From a checkpoint of a small transformer trained on Wikipedia.
Size: width 320, MLP 1600 tanh GELU, vocabulary 8192, 20M parameters.
Architecture: LayerNorm before each block, learned positions, biases, tied embeddings.
MLP neurons of a small language model. Each row is named by its layer, matrix (up: input weights) and neuron, and shows model dimensions 16-143. Each number is 128 + 32 x the weight over its row's rms, rounded and kept within 0 to 255.
After each neuron's rows, "fires on" lists the tokens most often at its 100 highest values on Wikipedia text that the model never trained on.

L5.up310 [117 137 115 163 149 158 115 111 122 176 143 188 118 154 106  79 104 177 123 143 119 211 120 103  97 132 126 125  71 124  42 202 100 174 119  81 109  84 150 107 195 167  81 152 122 128 135 118  79 136 167 137 123 154 146 117 135  68  87 115 193 161 116  66 106 155 136  55 122  94 101 134 116  62 117 165  87 116 146  75 140 119 146 153 189 130 136 163 142 130 159  97 162 141  85 115 109 160 126 159 161 145 101 124  71 104 133 142  96 131 127 106 118 102 159 105 132 157 179  77 117 116  98  79 131 186 134 144]
fires on: " |", " of", " P", " ", " and"

L5.up487 [115  91 102 150 120 150 144 149 172  64 134 118 162 164 155 170 129 105 108 111 135 170 147  88 113 101 145 139 140  71 157 100 103  97 152  94  85 103 122  89 217 116 151  95 165 156 153 180 106 156 137 106 153  69 168 143 134 143 126  86 169 121 162 127 129 116 103 171 150 111 101 133 138 152 102 128 159 131  92 150 217 126 128 135 125  83  84  69 165 121 154 159 134 137  91 157  95 143 145 148 155 164  74  78 182 173 113 139 158 147 133 138 163 111 129 104 150 109 120 136 141 216 102  99 123 140  86 127]
fires on: " |", "–", "\n", ",", "s", " ("

L5.up525 [ 59  69 136 142 113 115 137 101 114  91 182 143 120 173 126 143 132  72 134 157  88 145 137 116 134 116  83 116 157 139 110 228 152  99 111 162 159  86 112 128 111 145 163 131 107  98 138 128 101 133 128 164 121 124 136  84 116  66 109 127 128 170 123 116 158 160 141 159 126 125 143 127  83 100 154 137 189  93 149 111 105 144 139 143 112 128 207 105 123 117 159 131  88 132 140 204 117 105 138 156 161 115 133  92 228  60 114 121  91 161 118  85 104 169 190 135 106 155 121 182  88  98 109 161 155  91 139 129]
fires on: " |", " ", " which", " that", "\n"

L8.up737 [156  97  66  66  78  91  72 104 156 189 136 190  94 174 126  80 138 142  66 146 143 163 126 119  95 150  79 157 130 141  90 141 107 113 167 111 129 169 186 187  87 139  59 183 108 152 149 171 126 144 129 175 189  87 149  90 190 166 148  58 128 170 111 137 107 106 100 158 122 157 110 181 106 155 116 143 105 117  86 134  76  80 165 108 151 133 113 171 117 157 119  93  95 144 108  84  79 206 152 146 100  69  96 141 121 128 134 179 109 174 158 190 120 129 208 167 176 131  97 164  99 165  91 124 134 105 121 106]
fires on: " |", " ", "|", ":", " W", " No"

L4.up485 [127 140  98 186 145 161 108  83 102 138 110 121  80 150  91 110  72 145 135 226 159 156 132  94 118 143 173  65 115  86 109 147 116 183 131 155 140 123 136 109 158 153 127 113 137 157 169 155 114 193 103  93 159 159 152 131 119 140 100 112  77 141 177  89 111 167 138 150 150 130 162 131  67 102 168 157 155 145 140 130  94 167 136 124 159 105 154 160 132 146  94 127 119 123 112 100 143 162 101 151  96 189  97 166 209  98 125  91 116 117 133  83 123  85 148 132 166 173 149  86 115 156  94 134 118  92 120 117]
fires on: " |", " ", "ish", " South", ";", "."

L7.up390 [ 91 144 146 117 122  74 145 131  87  77 121  93 154 124 144 130 143  89 127 177 145 123 120 106  78 130  96 119 125 206 155 195  84 153 166 157  80 155 138 152 140 143 148 198 104 127 100 138 125 105  63 133 175  40 174 123 132 107 133 105  91  79 133 130 100 181 109 157 150 148 147 125  95 130  75 111 127  53 112 102   7 173 102 156 182 146  97 158 175 172  94 146 119 172 127 166 100 143  83 188  96  68 120 148 159  89 141 126  92 139  99 152  84 159 141 132 220 131 128 179  89 105 132 139 108 151 139 145]
fires on: " ", " |", "2", "1", "born"

L4.up936 [124 161  58  82 142 134 110 136 162 106 172 127  76 126 125  99 159 125 100  90 157 102 151  49 136 144  95 159 147  68 115 149 124  73 142 158 143  96 136 130 131 165 123 118  83 145  74 142 122 108 136  86 165 100 120 127 101 107 115 164 150 156 114 158 159 136  84 134 152 115 129 232 131 112 129 121 150 140 108 106  91  65 176 103  59 118 156 175 167 106 156  85 163 147 156 122 124 128 177 107 127 107  99 142 107 152 164 120 100 111  99 134 117 109 132 171 124 133 122 150 102 171 144 131  75 186  86 127]
fires on: " |", ".", "y", "l", " as"

L8.up1280 [164  55  67 159 102 107 137 172 169 160 128 128  81 133 113 116 105 127  96 172 192  82 135 172 146  96  69 152  90 125 105 104 131 131 130 111 180 123 171 156 161 143 195 159 121 174  60 114 100  80 137 137 163 111 122 106 129 160 121  82 141 138 112 125 111 104 134 138  49 115  75  73 101 110 162  71 146  80 127 129 133 106 136 166 159 149 131  40 110 132 131 113 124 171 136  82 109 117 100 144 142 181 137 123 138 149 165 149 162 104 135 109 162 165 147  95  82 106 115 165 121 112  73 106  78 120 112 153]
fires on: " "

L4.up457 [110 109 104 187 152 183 128  78 188  49 161  97 126 117 151 188 144 114 128 100 154 136 146 158 117 176 171 140 158 100 122 134 163  99 113 142 153 132  81 130  92  57  92 130 191 165 139 166  72 128 151  78 153  97 106 160  85 137 121 186 132 111 113 108  94 110 148  61 120 142 130 110 161 154 103 125 144 125 128 164 199 131  99 111 159 157 134 141 147 199 126 161  94 150 153  92 151 210 119 120  46 152 104  79 172 130  94 101 113 136 116 141 139 166 153 105 133 116 173 148 125 194  56  60 115  95  93  70]
fires on: "\n", ":", "o", " he", "s", " she"

L8.up1473 [155  72  60 131 140 175 164 146  73  98 159  68 178 124 186  93 110 113 209 143 151 160 140 101 142 123 126  93 147 158  87 113 160 169 132 162 126 125 113  79 149 111 105 121 136 129 128 122 100 140  49  80 152 129 114 172 101 195 109  80 155  93 114 139  79 149 147 128 161 125 190  89 142 116 152 133  94  83 129 111 123  60 126  88 129  88  96  90 128 117 151 200  98 119 157 134 151  82  72 109  57 149 137 126 120  99 124 180  97 141 100  86 106 120 136 107 137 128 172  35 138 119 147  92 142 169 109 148]
fires on: ":", ",", " |", " as", " –", " of"

L7.up506 [114 111 107 158  74 109 141  90  88 132 122 156  98 177  99 163 111 100 108 164  75 147 103 128 117 124 117  82 125 129  75 106 131 112 197 141 139 157 112 154 100 160 106 124 168 121 100 183 116 145 101 111 154  97 162 152 131 106 126 133 125 129 102 133 110 218 153 125 183 140 144 132  36 132  60 125 161  81  91 148  99 145  54 129 200 128 104 180 176 196 139  91 148 160 143 118 117 114 140  90 123 143  88 134 129  96 109 132 169  86 121 120 108 138 154 135 140  74  72 172 149 101 115  86 117  97 130 118]
fires on: ".", "1", "2", " ", "8", " Ro"

L7.up258 [ 87  72 136 140  83  88 108  90 139  90 131 109  51 148 153 114 163 114 156 135 128 120  73 166 184 112 104 161 172 119 108 107 118  95 113 108 136 100 119 105 149 100 133 123 202 145 110 137 134 142 180 141 143 201 102 186  92  82 165  98 157  82 132 106 220 147 162  61 138 126 106 166 123 139 148 100 160 117 126 168 170  83  98 218 132 106 171 113  95 103  90 172 105 148 135 105 142 184 128 148  94 174  58  86 131 124 113  74 111 159 155 139 112 103 118 134 114 109 148 121 149 163 144  99 159  64 112 140]
fires on: ",", "\n", ")", " He", " he"

L5.up1203 [161 108  73 103  92  91 153  79 156 119 147 153 142 119 106 138 149  87  95 184 148 155  37 115 102 163  85 140 151 125  76 174 143 125 172 107 115 123 131 128 146 161 148 120  85  75 165 156 107 129 127 159  80 116 126 142 143  89 162 103 148 171 144 164 117 125  23 131  82 124  97  82 140 148 166 141 110 158 128 162 120 151 174 149 157 160 140  96 165 133 135  69 105 118 109 115 169 124 150 119  99  83  83  90 161 147  93 148 129 112 172 144 114 164 120 100  99  92 187 147  85 142 111 124 181  99 122 150]
fires on: " |", "\n"

L8.up573 [ 92 137 153 202 104 149 110 105 135 175 166 108 122  95 177 126 171  57 161  65 157 106 174 112  96 141 114 105 127 144 128 139 121  87  86 139 171  50 163 145 126  82 179  91 119 142 136 129  72 157  92  88 155 122 103 104 158 100 176 103 142 137 102  67 145 117 119 112 120  84 175 151 160  95 146  91  97 110 190 107 114  56 147 173 108 147 143  99 146 138 158  71 105 153 138 107 168 146 118 111 138 122 137 110 164 139  97 155 140 163 156  99 161 185 113 136 168 188 148 138 138 130  59 103 159 141 117 106]
fires on: ".", "6", "5", "7", ").", "'"

L5.up1419 [143 155 143 184 129  41 138 122 162 123 134 178 184 130 172 208 195 136  48 179 167 113 166 151 124 156  99 124  80 148 124 113 187 149 112 103 108  74 131 148 130 120 120  66 132 125 140 155  95 129 102 137 152  37  61 157 119 115 171 107  42 175 150 114 109 109 128 117 153 125 174 110 142  77 165 121  92 143 132 158 130 126 146 120 123 127 121 104 160 112 144 104 130 107  69 129  79 222 118 116 129  25 133  82 136 115 130 214 193 146 150 120 168  60 112 120  85 116  93  85 135 109 118 118 143 122 113 128]
fires on: " |", " ex", "\n", " is", " from", " "

L4.up986 [144 161 100 147 177 157  98 115 162  89 146 129 132 187 170 194 123 129  96 164 155 176 129 125 128 149 170 123 141 171  99 124 157 173 102 104  90 168 150 110 218 100 161 125 109 109  85 187 124 183  98  96 107 134 148 124 139 105 122 121 143  92 170 135  93 139 104 133 139 138 137 174  91 109 115 132 163 114 177 105 132 111 164 144 169  56  84 130 123  48 146 123  80 166 106 138  82 124 136 168 178 158 151 126 138 112 157 159  98 129  94 114 177 152 107 149 106 136 142 164 118 203  92 121 105  89 128  91]
fires on: " in", " |", "1", " ", "8"

L7.up1484 [108 170 119 144 151 133  99 200 118 134 150 152 152 191 180 172 104  97 138 136 158  97 100 106  74 161 157 139 128 135 164 143  97 165 103  98 145 127 147 100 138  89 155 170 125 147 114  63 130 137  93  99  93 106 111 126 139 199 118  88 187  54 166 182  56 136  74 120 151 137 155 176 122 112 146 138 108  36 150 131 176 123 111 137 109 175  98 119 141 116 137 149  81 152 154  99  64  97 130 166  51 162 142 134 112 116 109  91 199 139 177 118  95  70 155 100 122 102  99  75  98  96 170 135 123 195 140 133]
fires on: " of", "s", ",", "ed", " as", " in"

L5.up720 [201 100  75  99 229 161 124 109 164 147 124 114  94 111 138 157 132 103 189 141 167 158 107  96 138 122 163 186 149 107 122 154 174  79 166 117 151 131 125 108 151 150 129 112 150 154 149 130 117 149 104 168 135  76 135 136 101 119  97 143 143 163 147 164  83  56  83 132  89  62 162 112 125 123  97 125 105 109 154 146 112 174 170 165  70 146 160 171 109 191 102 122  85  83 140 136  70 142 111 149 120  96 109  97 141  76  54  71 118  71 167 131  88 122 121 139 165  40 124  89 108 136  76 181 152 112  87 122]
fires on: " one", " |", "\n", " a"

L4.up193 [180 121 103 193 164  97 148 126 131 108 131 105  72 157 126 166 135  90 132 175 166 125 132 111 157 110 123 103 135 137 146 115 123  82 149 158 158 125 159  99 148 130 100 138 182  85 120 175 101  85 147  85 130 108  73 130 104 112 175 112 168  93 133 138 152 116 169  98 157 125  65 102 173 124 177 135 120 101 121 190  90 153  98 119 102 113 210 144 173 159 115 113 161 162 101  93  99 151 131 108  81 106 117 173  91 102 103 103 166  77 138 130  97 178 106 162 176 112 173 116  79 128  71 134 110 129  81  85]
fires on: " |", ".", ":", "st", "\n", ")"

L7.up374 [132 151  82 117 108 116 106 107 150 163 171 145 120 128 117 129 147 135  96 130 123 113 196  97 124 143 147 182 147 136 106 117  98 139  93 118  89 140 163  57 129 140 105 124 115 180  94 118 147  36 172 121 113  83 138 121 100 150 164 164 149  73 156 139 108 143  88 119 102 158  82  84 108 114 119 163  90 169 141 142 151  80  98  68  93 165  98 191 154 175 111 141 129 162 196  75 120 155 164 120 110 133 143  99 109 118 114  95 164 133 143 129 116 152 150  72 144 100 107  94 108  98 138 128  74 137  73 122]
fires on: "-", ",", " of", "1"

L8.up1199 [ 77 152 112 131 169 106  92  93 134 141 166 176 108 141 215 103 169 121  64 119 163 154 194 121 153 205 163 156 138 160 133 143  85 124  75 100  70  90 152  89  88 151 138  60 121 104 169 178 136 113  93 129 127  73 132  94 156  90 129 138 114 142 176 131 139  70 115 155 162 125 128  88 143 134 135 115 153 127 125  94  91  55 130 101 111 148 114 136 159 100 100  49 141 164 139 154 157 157 171 157 134 124  84 118 132 147 167 112 102 160 108 116 183 132  94 114 103 111 111 169  95 171 154 117 130  82 160 141]
fires on: " |", " ", " (", ".", " \""

L8.up838 [148 158  96 175 148 164 162  56 155 157 103 167 105  87 196 119 181  78 148 120 127  84 183 137  92 143 129 168 112 117 155 128 133  93  74 178 115 135 101 165  97 106 166 141 158 100 110  78 107 187 140 160 137 166 149 147 143 144 130  22 128 108 167 101 143 117 122 150  68 138 139  99 142 114 112  97 119 133 167 104 105 119 117 159 130  80 135 120 110 124  71 134 169 126 167 111 113 157  80 185 143 169 144  83  79 137 130 118 125 103 133 134 202 144 143 130 152 141 118 138 116 151 145  97 148 121 134 116]
fires on: "–", "6", "4"